From a checkpoint of a small transformer trained on Wikipedia: 9 layers, 81M tokens.
MLP neurons of a small language model. Each row is named by its layer, matrix (up: input weights; down: output weights) and neuron, and shows model dimensions 48-143. Each number is 128 + 32 x the weight over its row's rms, rounded and kept within 0 to 255. Numbers have three digits each.
A block is one neuron, or neurons of one layer that tend to fire together. After each block is what it responds to, as a language model described it from the Wikipedia text at the highest values.

L2.up35:115154112127122164146105155146126132122109081136188176098168137107170122131199057114123123151191065131140114090109072141117081103155138105131115142083113106105144094136082152090164151141089109101131104111125120166087135073134084030147119140100144127104127093144193093119073125074119113146
L2.down35:120175098074139118229134103161123152167109098239106138140134152124160070123143088159116114139147088132142097121135124134146092106103178161106148083118103102127115147120081125121135136128108162088127166111132048119161085114141093073129099096094073078102086068157121156141083116111173143113
L2.up217:111144150143113132125112180179135213128131103139182087092154154147161184108165071095134104143148097127097118098136079132155096135147186052126071177131090092069108091158085157109175177124064155114107065075157147143097116088165110127084093119085137115105132091154182094106070133065138116147
L2.down217:080175129112144108188120139194127173134114113225112103151144158111189107105170086118120119131142056143136159099164088120136118079160166139091119109101116130102152152092049126137100131133129148094132145120140080132152077074117073103099107111132083087118093054136125124144092098093204109133
L2.up237:087138118148107159119145112138125125120086124087141102067123163149105134106185107127172092089096087073155150141136123133104105131116096126162101091085187120114075153137141163130147130163067097109095147118079125163116115082103137103103142094090108141149132128134091114078129149038134098168
L2.down237:118125156102120108181133107160111137162106137133104099129115101130145123169139137172091168133127152128092105175057238147118108118044134141112148034113109131136136171103164106147054098153103130162118133148106135147091073145129158089147147100113096204152080160088089135170140144141174110155
L2.up606:114120091158174089124070109152134104123075126124150075091135160139151106112173080153160075131131114183077145187149101124103056112181167124111105156099137123080142138119071184130173105141135113107118121132141122152125176119156114104098139124117154090130143169175160076079126184124181105144
L2.down606:141137106085151140141143114127103143118085150174066130152144105129142102115163100166192126123150137139202175123167093140114167118128132119072101131157099121119125129143144095163096140165129085083139142200068145151170087132072072055134106110107149150143105119173107111130053148162156107165
Word-initial Ch/ch pieces (Chicago, China, church, Chris) and "the" after prepositions, as in "in the chest" or "from the Royal Society".

L6.up454:084146139188157131081119119152125095139069144084105100107150136075167139128125100120154070126155048080096146119120147205155060155136082118176126143142140090082100104117065134084167166128151148096121127138165131130102191139123145112174102083156118128174103223100152126093143134089094131146
L6.down454:163158129138139128091105187132097146143113082089140074163129093108165156152095097104190116066130153154166070171079121172114085105094146122184132111115134194111149151129114152105154149086149097143175149122140181102152164125131171074086122119105063104116092096126174136077140170144124123136
Opening quote marks starting a quoted word or phrase mid-sentence, as in described as "peevish", said "totally elated"; also mid-word fragments like f-ire, p-ain-ter.

L3.up265:132150129130128158122153099158112122148071118098162163100107097092120159151150139145089137089151118114117081103139126106094125107202193146167114156090181135173126149099146151158186136121109110117135093107095128117132180062101129112154121054092165135115166178095130145151066106102067056125
L3.down265:156105104070131118133172152086130074212129138107176135086107125117069122129087102150097162072099120112125137114104158106128139075123197161134135121119142127152140196114139089145178143130139154149162126123099104057151153114128065140102098091131056107102144150080080155227125145103110117097
L3.up357:098146138156097162091130168125089085117082148042111135099143115042128127162147105097119114123133080111123070096144123110118131133208116157172145104122159122135114117124155139130144125105201142115104120123090153117119177085101163063164121109162153154093160166075157099134149199105101102128
L3.down357:166108159057130134093137105059119145188130112150166070101098085149083146149099121131106158115171156138065106138079128124106122062014124120168182074123109171156158131153148145210132125044153158090159138112142135092131109135106129089083110111194086093083137139084128117148079168101132097083
L3.up462:095194139158057150077117139094131104139139120143134106096165124151226123109128132091105102151217091144184140074170121102163152141096126073176177166114161104056090186165133092154159131125159182139115154081127188115145149110165179110107146110106154130147134172106155155118109162126073116152
L3.down462:130113165153125143124131151106119119149100141121077113159096106165177162130109120136156126172133105143127157124035157145150137112113179152111156157117164124130141137110160151131177078166080094081178133138087120139048103120181139144138178169168092087121192111151113189110114188177165149169
L3.up613:115081125125128124131129154142079127096148157082176151021142113071137162160103112130147128113142139129111110142110111151070118121130164145133088077121129143147151144062132163082124053152112133123109050151056108153147134094103126149128198125123147128103188165073111153113113142045061111091
L3.down613:154076122140101076169125175084131115198136135087137153103110145119133099147091136109103114128112121119139179137069105146113129104194205114080166175116117109126176127113102120142165135124126156158128097137110092061201166048099108135114131110122105110117108127137087159176095101102072109097
A lone space-prefixed "S" or "s" piece opening a word split into parts, such as s|on, S|quare, S|urvey, s|ite, S|ongs.

L3.up224:148143107173139143154133127137186168154146086125121140122134172150113148132155127080107127150208106139126092123187076089145125133182141072118143134053109099158124091165059164151164144097121139132096074105066165116158163066169153134081085103091116117179121150101159094108149130052111139106
L3.down224:128108187115135136117098112158171097134090119158169084154138164122113127101095126137012136216068128214114116105122153140126178173050118122101101118161168133182128126108114111105136144122132146117129157115118152198077075188141075120121135101096116166126107186135076128163138162119111144104
L3.up244:145110118198139160121121151144201116105101109134139074128080147170148196122166133060158112095127126121166128132145067125140149135115124090079074160166141101085122130147083144106208160186092154156074073143123182134114144078114126110078099093077134112187074092124191102109152134116142141075
L3.down244:133088144157120120103097071078166100193114151156119131165182071155106140112118169166121119125098125110077085088146126091125194153113160116124075096082157135092134079155127120139083159094138200183170140085115128125122095097093087155095116140126112097143084179167122138119127125112163170128
L3.up352:159109152169076159173159200183122203147119134118139072116136143144133175164134071076099160160158124159106077102180109127131129166145137084142145131125135151114152084121104133134157158175127083065080107093105161133152157141187180132116104077131148112233123138162152119113122179071126148093
L3.down352:116084216158163133134120143135150107125083132201136108136186151115086095113176137115086168161107103119136129127121126130158148118172145094150159149200133096124176173107110151173136062127123071088131152150129096142131106103107184142113109091125126160133112204168074164135065163097088210142
L3.up378:096107147162137173095139135176120134064167160091172115142112123146150095085090161154071114128131136109167130099104066127133120129105104186143094121179183097118106144091159147161150151221088114114131131103124127173109093134137203122133129139068195127089123100161163113063090095092175094176
L3.down378:096091086128108112117169113086063137148117099102106119194183184193086150101144143115137139098108090140126154116142125174135180132124102114121109135152197143123154197149144079076125089139078176133138145132187157129078067154143063126118091142100135111127105105185158143050161159114156141133
Word pieces that begin or continue a word right after a hyphen, open parenthesis or short prefix, such as pre-est(ablished), in-d(epth), (d./aged/pen.), m(ult)iple.

L2.up79:091116120154122165112080170109093114100118114052134105099147158141184122171130132120143129151173052107138119063161127136112119174156102093099104083123131078167074129154078172120146155133118112061066140121071211170153144111138139105144117102195148133160145152116122088125160145114131114102
L2.down79:108180130108127136120166167118134169185173140189136190195137163070152075115148129092090100105136158076050196125084171165163092035146196139121157058183167166163132153096137152114097087102149115123157155076119138137096155149121115116135150110162160120107149112117142190139190100104116119129
L2.up256:146045127136108147126132125094129076083177146105127135100135158176150116142144114161109102119101121145126092173108126167071091137133086136140153104149146102145165086098094136139140133113170127087112157073119124115087111139116119125167068143184161170179193139110137114105077132151131125119
L2.down256:165142155055086164166103113114115098159091154162152134145174133149125113069130125083108153102108196159153145074155195109182167139155150130113118108134104086123171161150057165073143133104111147134142133069142118145118103128150143181118091120104140105161156139176124138099114106098160119085
L2.up439:068109094137059155068168188115105111068127082121141141099131115189164117134205125174094154124108114182138147113117136182116103155122111069131117134177128094164124095133103163096134129133122129093125164095176163107102207130105134109136098111142139130196191190169152171108074162141092105168
L2.down439:121157125084083135137087134149121145214119147149161177089117114150144156087109141107099166087165139051144126154140215124209114077128141071137129123111107146116144152171076079089133110129077170213116126078154168158108133126164108126151127146145124115122130115162102153130125145111129124112
L2.up629:102113168150119144060107174152105135103079129112138123083134201160185126157211097125118077185146126174131145076146130160124072123137149086153092119150149050140099073166108107104113087150103149082079135041130198125098159092193163054124090115143185151159094112139132156116126183131119076153
L2.down629:083175153133129137099149143173139119160141057145126182126113109143117098095129120145114163100112058144134134125150215139165127077087090097140147128137086138103146101162118036128161151126110176164094180096145145113101179169113142072146142125154129138097159134194145177159098069164114126112
Closing quotation marks and word-final endings with period that end a quoted title, phrase or sentence, e.g. "Harmony", "scientific management", classes.

L3.up50:162130154137140106129115150146177081112132093141160103112119126119135196189117127081137136119108131149104087130119109104131131137141127079112076143112104086127114142109119198097183127155113123172163112132174176142116220074145073137113160091069136153096145154121135073079026163166146071109
L3.down50:141104114143082161144167138104064120111138161043177115150127163123120159095143170149073142152080133146127131099077144142171201093105061136177165109095176153122111110118125127122113095139127142149147100104153123148123109105053091141104112107085121156057049141148099147116191100147139166158
L3.up76:142151130142134165030192149113139196133117176153146157136103123170132117144173095087083120156125126126141108113118107110155102142124179102119120133143137154094144139081178152174103090145153128151101128127124172135131127127173157063160100085125153190124081133020111165114084159112119076149
L3.down76:111010187096108116119100118127148078050171131072157115207130069127135136103111114127149158186152113135142106149108123103116134151100113128132080124138138128114135079106144083125173167112142187102090120193141129108150155184052132160139148156106101059098166137118173117121152107178140127112
L3.up356:113134116131135136148140129160126180126141112138200103084122127184119152151142125133106084119140112161109166092127051127140100139146131101137105132157173094061170143101081148156221142185075116132111124093178123158139087103105138079119110124131159096096159117149181084132067118104132078159
L3.down356:126156139046148093150208124168162142157095064208108113154148114098162076107144095125101143128103125140133159152145114154148134069115157125110106141119156128111151125106088101143144165127111176078161184147118055086163057108124090038109123139120122090104049125097123167171055112128143095120
L3.up547:137166193108118154112148166158150159116095093140183115109106109111128126200096134127155121157136060142096148078157138100197098114134196109149088151187124116104119108138105112129127164179123093082123100118130177175046141069144165114163087072113127152163129156156154131087131150130103042097
L3.down547:142152115122178151159114119145135110153151055115116121163181107120163141117138138140100117128129075152094149138082146065142095086101188169127166157071125162128170145159091150146115110163131164123134167157133093058220144144133119173091186171150120130147108086149122125157072111138183149178
Single-letter h pieces and h-containing fragments such as ch and th, often starting a word after a hyphen or slash (h|is, h|igh, km/h), or mid-word (re|h|abilitation, fres|h).

L3.up130:155124148108155121125125132127121135105141084068172135141186146164187089112136152106184127183160116133102173145198127103126125132123100101142116165152122073136118087170144186140183100125101150123051068084138121191118140124118139112150111180071156105130192129069121159086134169038067146150
L3.down130:151100138108122109131131137117106140153164036068164117168120110078157100084083101126134148105130144138118101114041143110075100106142092141106120128118098176115155102090105186170171142090112103106172141155104101139176093133071084125122153100091113087067133124127127133111127125168069086121
L3.up142:175146121137188182147114211127145163073132139142138186121116129106134133153188154125076130139125101165129108134168139129148133108140123113190127149175135104154167179126144152112108092146191153159142163058111120154132096112141154132143143104086143142202187151103157158160154147078073161153
L3.down142:124130132073115117125136170133116146144108110105071152166108117110180157148099107124107068104162105141106109154087255128124083063111108144118171112081105150135123151134131139130160098106130136153147154128100078170148087122151121108109128109121052136146143101050128121152214116124143194112
L3.up173:117138190169170158127175191132179187133090124073140162145131095132151125171138114082107128149132132095077120108134118143174103139113110095097092112107131135098111154150104156129185127171161134153091111145073123136041153137126181162135065152080169101128146125088161109132128174115110141068
L3.down173:133155096113113096156098113150056146167117145129108138115123135111140113148049132184095112144087111133169127156098167124137099198093153131118131141137159195107123130123082165141125106165093148170154135140110104133111088138148086133101143152194167127142121145182135146171215148199209164142
L3.up296:116139107133117123131146138111115171165112163072150191111131102130167101126077134113179099146169132162084136142142108077090103118175133125109094113156169102052119126086123197114155068146132147124105121080160085153152203134123098136168109114115141130124177089130110111115134130137146134059
L3.down296:108116095078175144138093156142101126159113111088138141156132123106132070130138136115105162103108150145129124122107236085110126081139085134149196157181160184135130120123111170137160148073126162192126124117090123085115153127096089081091177071152129119117136098122125161154148117135149155158
The token in or In, as the preposition (in 1932, In reality, in Florida) or the start of a longer word (injured, inventor, International).

L6.up1:127129131151139109149173193150072167095132063129186087135142175212089149175171113160094140148116136134147119125133110093167074113126176122130123107135203112169142131117071172167137145150159130117127096133090156176200154121142124125074105088142125114114141150107125112123101153063066083071
L6.down1:173147144105171140136123142134135146092143129140110112065111135126110169096154104120149120124160029105111182136202182061144175144119128139098143132178128153140180065152154190140184118126113150095115131103094073124105081101118130074075127089088121134183162163112157108087161096153167140098
Fires on adverb endings and word pieces after is/was/were/been, just before a past participle, e.g. currently owned, originally drafted, not recovered.

L2.up299:061129159139076139089103166133143112105166151088153068104095109076119175113160127099094131145131060082124070163157117152174115148167106105125121117101128130127129109165148102119113196134146173132087178087133181094103146063153142086104118110073157126120142153146140110123170221133088146100
L2.down299:100125158187131078138100118086148151196203144201134125139087123162120166140111023116142155120085154101130122138177073151085128112100112094144140070113051110157151145116118068138098136109126087100147141133074110119151147188099101145114128099137097128154122116136118116130056110185094049103
L2.up379:093158128149103110140090138160146150120110097128203119141127140078212209120096136130187071145161078114110099137136122158164102176143132100117140118109123124103124148130053154155136118152116117081094100113098196112093177142178104154093078135141192154158133127115144072090116162052092160074
L2.down379:130116090190141142093162172105105094153150117106140105131097145137148135117096131151177100123145114141117112201060199135141139116096103130122164145114123154093097141119153143153155104101148124062134130121142153089104169128106131092175113125152105124152131100099128054111169203148090173110
L2.up521:089156106147076103111105179162148150108116118105210121182123140088143180123128076109146078144126083122105068116152118175130073169174133113129148100087152115168170124179084135122132164140098118140083122110152152112090126102156120128074101136196175142135110115118146093069137170050139156049
L2.down521:103137123173155145117146159110093083112190096135170124109130147148131140122108074155175070171155118150132124091130195142105172110083080127149180122130048131110112118076149105128100135108106147060124117114154178115103151115072126139178085089154111154136133090072082073120138186133181134133
L2.up635:085137143147099124128099156144152181124154130110190109081115133131193219110131076095132088099137103106112074114175115200151089147144148049131115080090145086133139138183101109089137117097110149097086119111178139117122168095149128134096108133120158127168109112113134096062102169057135127103
L2.down635:086104104166154145121159162136142092118187118115183171140114109124149147072099080140148089168135138136113114163120140139128145114108118131140171129100164102097138131119132150110128156103132133047148158081153165115098159113082099053140135107156088124107132067072103065146142168132123091140
Opening quotation marks at the start of a new line, quote or table row, e.g. before song titles or quoted statements, and paragraph-ending line breaks.

L3.up169:069152146144128179088139163155181137108127091128141156098099189158175142103105120082117100112157092102158122119184127179117087135123147104187065135126150126131113112128098116111153110121170148175127120100158187106045160143133125039104100164175201124118176171108145114141147139151126087120
L3.down169:126169137160077081125104101182118092158166067146165120144096167124140085112172136157141158105114111160226119096135228147102141135153100137108123101165086140163057175123139155124130165163164135127074135138134092105143184174117143150140140109165103207091119130193092121098083136180144080132
L3.up320:103147151144093168064106183138124170131111087128152159101096205152148134128175098122093131117107135155192080112164112148151095124155166118172083128086162111144142091114144131102127106194145150129128160082113163093048194116138107061127097101176222161132160080112182153100144173131125111146
L3.down320:094107127103085106116131054155145096128160119187167142098116170123103116145108124125153146161135076145118105130141242153103138109113136142151127124125065127111136172140102137108142128182126156137074100203099147151129177136113135164145114128097111177115097114193119127142093157206114108110
L3.up418:134159160149080157071088163134198183124049128098159129115131148117095127097160124075119155095081134110245116095209124162126113142151123103186102131126133074142108087092128122103152174145167161164115137124119182119142176090173156067090088129114136144158151113103111151162107121153146122123
L3.down418:137109095109102077151145084184098110143133116147143114090083144134147103146112128141179177115108120132133106115147155147082175073111126102186148108106104200133147160179110144168085115160125079145055127209082144156157195126127123149138154141119096171079141133159113124125162143173133109115
L3.up537:124150160164087202085119177149117154117112096107126171151102153184170159142190086149099090138185092093173150065163115157092084135151101079198101133160111061134114087097118105111140129136116146060155101104123120133118225091229115129109097126090148144131173110138142095063139159133110077155
L3.down537:148130148094121111090119053119156139140175157124193144110102114170134178149112135122191145114136100160108169140155187146129152113118145126104140103093081156105105222147102094114107123185164091147088165202113142144159177177097144131119160113134143163147142094127140112140148137157118165088
Full stops ending declarative sentences in encyclopedic prose, often after a place or date, e.g. "Bucharest.", "Bulgaria.", "2000.", before The or a newline.

L2.up276:079163106135125128137164138098112183097089154073152154096076143097132150151152148063158116123149121135115102140065101134177132126152116137172139185141135173105158147077067127156152152144179107148167092139141133124116116157126151057162108138134161116160159132163197129116125134112111097073
L2.down276:117145114112205114105129105062132160104106160068103136160137076145084102132097112117056159166121207105151107139123161105101108136107086121085125144107132171094184104104074122093112136106122142190166138164112063129124115156121080138148092056152134082160094099190109144135132107168100089089
L2.up311:139101200139094086157123143093181188131091177062139139151120155073145110142150095071125104138168124087139135125133136155108068114140155103166150167107164148089075133150178168151103108119161128140113125094141167131079121118127169069147116142109128119113195125115168065132137187113160126131
L2.down311:149104165053105122168134149148117162120122112099103177164101127131146121140099134169062139129147127150132143163065235100122127108127098087103191143144160190164184144146123160111138120103096178171110185143135104096129103158156084101128157098134120189179116133131180142114134104112183161161
L2.up359:155118171158140155122176194138133152072109147147162112147098129129130111158102066097101129123146116092087086136161104178116144198134101097136088086165158112139136114095152169147135119164147080151100089101129162125127109193167122111149119115088124161161148120150153077132148168123114189081
L2.down359:096157109117117183190140079163121101128145154189122131164128143169099161121132131115108140143127074150153107113169130152060174141121113140136108190106107128109035076100081170089204140097116099107047171117096139115113113065097103130153178059148156182130132092130151109112070082085105152060
L2.up560:174143134116131137101140112111145162127155145107155113127177185083153100158191125081123107116136126108099159091125099159119141111145098106139166160154117106074109155201170158200104136114164121116137091148138120173064129105084104085183179100133153160171180133093151103049142118105074086169
L2.down560:155108133142131121137112149046142155111122137123145127191141135096108056141107146128041152055126151117081192111119111187101142158116086133140144154075147180055122175085089128131114149063104162162167108110129080141137111163171101098070137122132151106174150132104172099151206082183157160097
Capitalized "In" starting a sentence, heading or list item (In 2010, ==International career==, Institute), plus weaker "Con", "Other", "After".

L6.up44:086188147133143146153104144082181158085113145074121177119137137176128106193159155114119141161171144072104098127129129131108097105117099126151185162173119139111084117104103175145123141145166135139116118103126113145112111118107133065195073066138127138175194109128171111124123163143120129144
L6.down44:058143136112098148150118169111088135117072153069123157135109113070139110102090114100098124114163099109143086163125219125165138127130098089154172163138152157146151085130117138101127128087104181201147102111135098121143118140087141118108164124121134139158133112166150136110176120106162228124
Fires on the token in, either the standalone preposition or the capitalised first piece of words like Institute, Infantil, Integration, and sometimes con (configured).

L6.up480:094187153138106172145099126162176185149121117108112089075126193134123144112108122108157116153167090070137110160150073156083097155172189110100097124122156143175139100190128124163145152105131114091087121128088166159108140098129141119066144122089140109150137129139184077152123122124096111096
L6.down480:116134154117113084123089157137156141127107171145115162126110183067120129109085074153123185186155140095112098128119110222138155085148140086184108130087152094196146168183140122160135089175129175103136107149075114174097105123037154128096162080144144135140140128101111127157135137163133171126
Second word-piece "at"/"et"/"ot" after a lone first letter (r-at-ings, l-at-ter, n-et-work), plus the second line break before a new section heading or paragraph.

L3.up30:150118142185157175113171177194143108121092141128126119062107150176087124138157136068113064198091082136113093105131117164135075145181190122196062107118191148120149100098091141159148196144173060141059076147129157144096159167149117098107128138132129129165127140105173159095091134152098132152
L3.down30:116079063111185174149140098143124130155081189136095099105124094114112117130151162153126150105137153139075143119133140151113151162132142142112108080133102136173090138181107105097100140116133119134133091107164090175146144172158089138090130116127107086129055146083083171200163184144148199113
L3.up42:186171093180182186088081127128110122097148108108200087056089143186130179111182113108116105166078124157148119126119115118165119157169173125091085131166228097122188098091124179098161168121128141111131122067115139131166153160116112075126107138129168111122161132070159196128147125081136149138
L3.down42:131170149138137126153156162102144143078116103181198090149179076101155153154177082150126127090136112083157185119148148035125137122111088150161152134149145193158124048165104196136200106136148145131107131100139113110181137057126140120149139104096144142128162118146169101084107166133125116128
L3.up90:162166170224144188129085136137131087088103111147168113127141162109088122157209124090090103162089125140117105095123120131171108124151115116170136174138243133076116153113110114123172112139158086154128108102106165145093146114162104095137060123179164142114134124098148170099137128107128169099
L3.down90:079109187150130134143162100145138162210170115192099111144143136154162121117129121158140095113133088147130088016152110131160130103134164066136188130115177081134148104123129124122102155064108142123073120167094076087134109097116151135063076075117145124157178119113143101111141200139152123113
L3.up383:136161217186176140123117131112132129108109135097152089034128106136109127133168142088124133203097109106126083116132092093146094149102180144100129159133187174105145142147116191076168143133159138164171134153123116132111124137102106073111120150134150123163149179063196141111114090126073110116
L3.down383:114095101102148076176161154145070163112105064203129106143160165063136126116115091131168134118152111095141113136145201114099131057106148155199152103150144140147100122142116154132132107173112170138063088114090136107125123120103140158129174099159120147133134122143103094133128146117147096102
Final adverb pieces like -ly, -ially, -ately that complete adverbs such as particularly, especially, totally, plus the adverb "also" in "also known as".

L2.up136:140194085167156123148103197121144168095090091120168044091133187177119116147195129114095065184140139090163076158154104123181096130126199141144125177102174119113150095161102120191141128171128097137157092119135156154135163144171135102114061070157143101150125155086142066107089130070115092140
L2.down136:105103082111189179144166183127134128110116137191184108142112125119100168127101089083124138098139096097176089162148231123151132065116142148147142088149140138136235084123164122187052149164141197121123061159147089135122113146178161123110121146112105127114125129180113148153120114102094140138
L2.up406:156142110188153143116118161096132112076103195092178084079087158170106146131163111081104117170101126175144149075103113149137133166149125109190119146188173068127132141169147209116160192109140116157102123117141147204115129113102173104138095114123173107152141102080131191118127131111134153132
L2.down406:125184110100090214061128077108179125150151175144109160134089114168097165099135199123138107134145168084162138162169116135097123165163140080124182088179133136073127185078184130108174137158173129155146155118107153120168130103098084174140166137169100091060131133109112168144142093164131097128
L2.up440:141119153120143152084120164123160155044100105128148129101067145119100150110119145079166072143118138082079163131094115167162109166105163154169100194122178079142168115123101079116142171176151156194144112144118192205040094126128128130142175105154163135132137146119138162133126145142086039137
L2.down440:136115103107098115162102067149120136180103095153057143109070145175133172185112177120139108104082209112102112117118124107086124108114166107130105173075178118159211162194116102149150150157136092087132149166101121121172105096109127075148136149185156148155110121122188137137106168096101090096
L2.up610:146145116144167212115074163114099117075066116075136078119159118173130153123146150115118101205105165110151130071121131139180137197126089115163104144164134115163127092109144171141135216123148128124138152107084181177114123138152122124138069123150158130107128145097129157173124133138090115149
L2.down610:104119112157110113114108119131114169143150149126168161114120124139121124168139104138071110122128146147121090104083176117147071147161196173103075132142204115115125170152154152157191172139131193161147141120142128077141111147159120109103138123089203129067169163064160163087126065150114132083
Final word pieces that complete an adverb, mostly -ly endings like especially, ultimately, initially, with some -es endings and standalone adverbs like later and also.

L6.up614:138138164158116205082101126154131176124089073119114125118112131176140149125178097158157125186143116142126161082176113156123075099119137096161100129168098043078081148146115122131128109209148178118109125099139139137112234106191122116146092092135119157094156119098114046104137152114173109172
L6.down614:160141122101122143106133129120134103127131089187193199117110121106098119115140173140110132149115110152132109128188192141088113109145109137118117066141083126154130155135112126086108147154106141136087153153145154121123124163110165157179140115187149165117107089112104143164137122167128123080
Full stops ending declarative factual sentences in encyclopedic text, often fused to the last word or number, as in 1981., races., miles to the east.

L6.up587:105160154139100118159168198138120111125106129132123106117123146177094128136227071044054064152095133136140144079132110089132103121151161108104086166138160134106118140138108089139160170117113165132144147126129130119096054067118131117088145045134122137128146095164178123061104160114140085170
L6.down587:098168163095102096127174156138149115115134066167151111121102156140146136155160102172124049147141114106117140125092081099165081091097153152091145145059128130141071130138140168113156183173130109150116171085125091105149206089089125097058146135098105077105081135168240159130106132113124148166
Opening word pieces, mostly "ch" (also "h", "rem", "cl"), of split words, often verbs after a subject, like changed, chose, charged, chart.

L2.up279:190179138150136094156127112138162205141126069149175102121085099154161194124136137096156119096154114140125212122154106097140099157187141103153141173112116133143123215128146110185111151167151093154140142138071107148154141090139143163174161105074182220149129176098166158114107137099046121130
L2.down279:106106157110129165112116142133165077173177107125157120164095134151142105123098152148184126147102068146187135128075179111127167201115132119084131122148126143087185093135142173110153086108157099114105129120123159172094127115096176131136095142161097084137131086145137129146109056120158117140
L2.up349:176190144109129116097114158122122186147140111125205149120207099139092173109124146143103154180155100144180157140163105103110164156136094112148143166135124172146098078147159109176185138134124141149135145138184106181072141158126148056099145127147165142141140154098145114098094168151107147092
L2.down349:090132128112064129187154131098135159173131125063120128113064178146103089155157113171107158149086090141149115114133136169153148150136172109119138095202143143105134132146145117099125113076113112175073141140088110151151092143118128122196128149206231117135123084120139154127103118093172130142
L2.up506:163178183111138114122112119139138182139135190102197095115139151119113184120132086085127117160124063151138123107108114116132153143151150144152180116106171158134125162117132117195107118171133139140151132111150109120077068154130179150089122063114195117120138121096198128108156106143150135102
L2.down506:103127126101126136145109133073128111210132064098109150143091158163119120094146135194099144091146084117163081131116166146106153139130101078119138144088095140099199108134131157110139124143111170112102145154116152148181100117085140197142139108157123102117129145113134124111074105128108121177
L2.up512:090186121146093142096063113104131162118130069125243098136089092128156224096079113098161050137132142137133147174171115162081132178152165057091133132112106143104177186127089122160167106118131151089090133145129138170114183096119162140150136125095160144121154165111133116110095149050122145171
L2.down512:107107085145113196115144146115133109180171066150158114148065125102140126111126121139172092153117077138135179139050192131129130157104095107104147171157102144095154138178120138145167107079129144125134170172124140116147144100050175102155118106129118088184149076096152126161147133143135172133
Newline tokens right after a Wikipedia section heading like ==Certifications== or ==Cast==, opening the section body; also other block boundaries and heading starts like ==C.

L2.up204:135141159130167135058102192171158118087094094071132121099140124193155176174199130079173098164112113118122145091133109097150119180134126157153109132143159097095126110147105170137147147136073116063107132128168111185106114127102143088096113110130143148179166106129193140139047162149137095147
L2.down204:119149157117148111119151193147140140165157130114129139145106090153120124113106116189094146114177117134134154203117123176122091110165096180143137090060118160108165087123138115148116114128065112121088140075132135154104163163229198067155218134151130146129165103090118105161210144112187127131
L2.up257:152172177121117105126114217120110175116070106057184096108179150145079121243226133079146130125164099084165121072152097105162118149145103163160086128098132111103098117151126139176100165166093099087121126109139191154133109091152120100104117127135117171127147087152145120112084144097141066140
L2.down257:124102167091144107169099113143128129161127152155136166163217099137084110108114150205127104076080117130174131152100096169146131130154116191149151110117133152089131089151091088104110141131131149174120166158100173144154145107108134132077155144153073133147203173180120165102208099099142087127
L2.up450:073121129161108188111103182153117171058149098103139111127122100147116166149125136065149085135100086105119112134160124109117174149111172092109043096124132093128134148128094126156124141165090149141102075165112159159115128120129106088101115067129165135143099148148140096117130188085153153096
L2.down450:144104109133145119168056138149168146091147133158160111152121125132119067138117131176159088101136095125174091131132136145074125162141143180121166163126119123098116124082102153079099157087078106156109180168118132165119123135131096181115114146154106056141164186069098126081148102128119095137
L2.up509:128126117169156124132113178149153189097123129098143072097092187145135169078127152092188105147117092114158109107174125181190083125136205109113107167177182139132133089111139103190126133142111187112070100144111185130135080086130090080109082130163158114167113086148190125166126151113129090087
L2.down509:114103115131092083099157151103155180129172118162148126120099062175064194081106122078132145074100154151101083137156102138087140139108116112149116142124133094100184120120152141153141147179117111078110140109106082092122103155156139095124169134145074135144159154133194116046156141169171116200
Word-internal pieces right after a word's opening fragment, especially "ent", as in differ-ent, int-ent-ion, c-ent-ury, inter-cept, or-bit.

L3.up51:154135109190114120158130146130162135147126139089122110104163129141115193109137086101134080111147100082131095090142094163084096149192106054122103134122096153113161160168118131161116106096124103119139109117098138165072146071107112152109133132080133132164113214123124080176098148097160115128
L3.down51:123165128147119121118069149148137128197122133063123128160166071071115135100109141085132105177150121169127137128128089120078143144128099151090109113158070095104154125184126084120140161100069095117188146104158153121116159101141162115122111143105149122140153145115173113167099051141136148165
L3.up261:132195121158098131066127093140152133152127132146156108099099195124127139110172120060109061124167120106144178121169133106112142144170213132143106214133115124126114176165128141148170121186158104077166136103064141154106143108145169097139138088098175151184172139095139143113165116120101101123
L3.down261:139067135225154154151106131133098107229162121108163101140144122103135138125136120165119134142095117174147131138125222147150170138134115121027141092159121165144216131120166129103163145191138124130131172134129164125158089098153143115097122114097117154107115097120159143111140110142156148187
L3.up411:137144155112089192169138146123152112134150134152151174144107193168160118095091100107138105130163134121115123136096106128131143160141201052121128175134125149144107133113094154147163055115155053090089118126079179156047173153159126124107079101183142179149180105097120060078125166130168117159
L3.down411:132100042201087097134137142124141126155100101136110098124074079104162143102127123173156158115155158103139113135148076123131076128094078141113143071105108137132093163150112148073164105149138145082139160163147071132174118131049161103104104132144079092125137121148115136148106123144120120159
L3.up605:178158120136137111105118124133138144124160097112227115116146127078129150122144089126176092110172108089115139104194111122053134198225111114095131158095126149168143142128119121167154148166092118098129105103116131167060146124126134135160131139111185204159150130084137141077149101100116144159
L3.down605:109118098107104143146101106139116084183128136116116097164110122137179118169140159157158163125139115155086125140087102118093157175117100175092138101140149122100210111107125148130154092114053119112108140128103156161139090133130130073126112176106125081152091130152143120154097082180166152155
Line-break tokens at paragraph or section boundaries in Wikipedia articles, mostly a blank line right before a heading like == Biography == or ===2022===, a table, or a new paragraph; also infobox field breaks.

L6.up129:161110166148128114147089169149100188110132096067122107112184144153132158136155152102123144096175105101099154092108086152143128151180167124135099147134116115087172112220054173127129189177131114127119172111135144151098141094102107123109129130102149136137175095144221141121085173123150149076
L6.down129:141071157078113077160120057134157152175125188097105122171122111165145156109147112121170160100106075099156143139111149119160180093129109136153161105104151185085151134096132189065132151107171076085103135127121059135117107093090113157110147146114132115104114162157140130126103122125123109154
Tokens that are a bare "p" or "P" splitting off the start of a word or word part, e.g. non-peptide, com-prehensive, Pro League.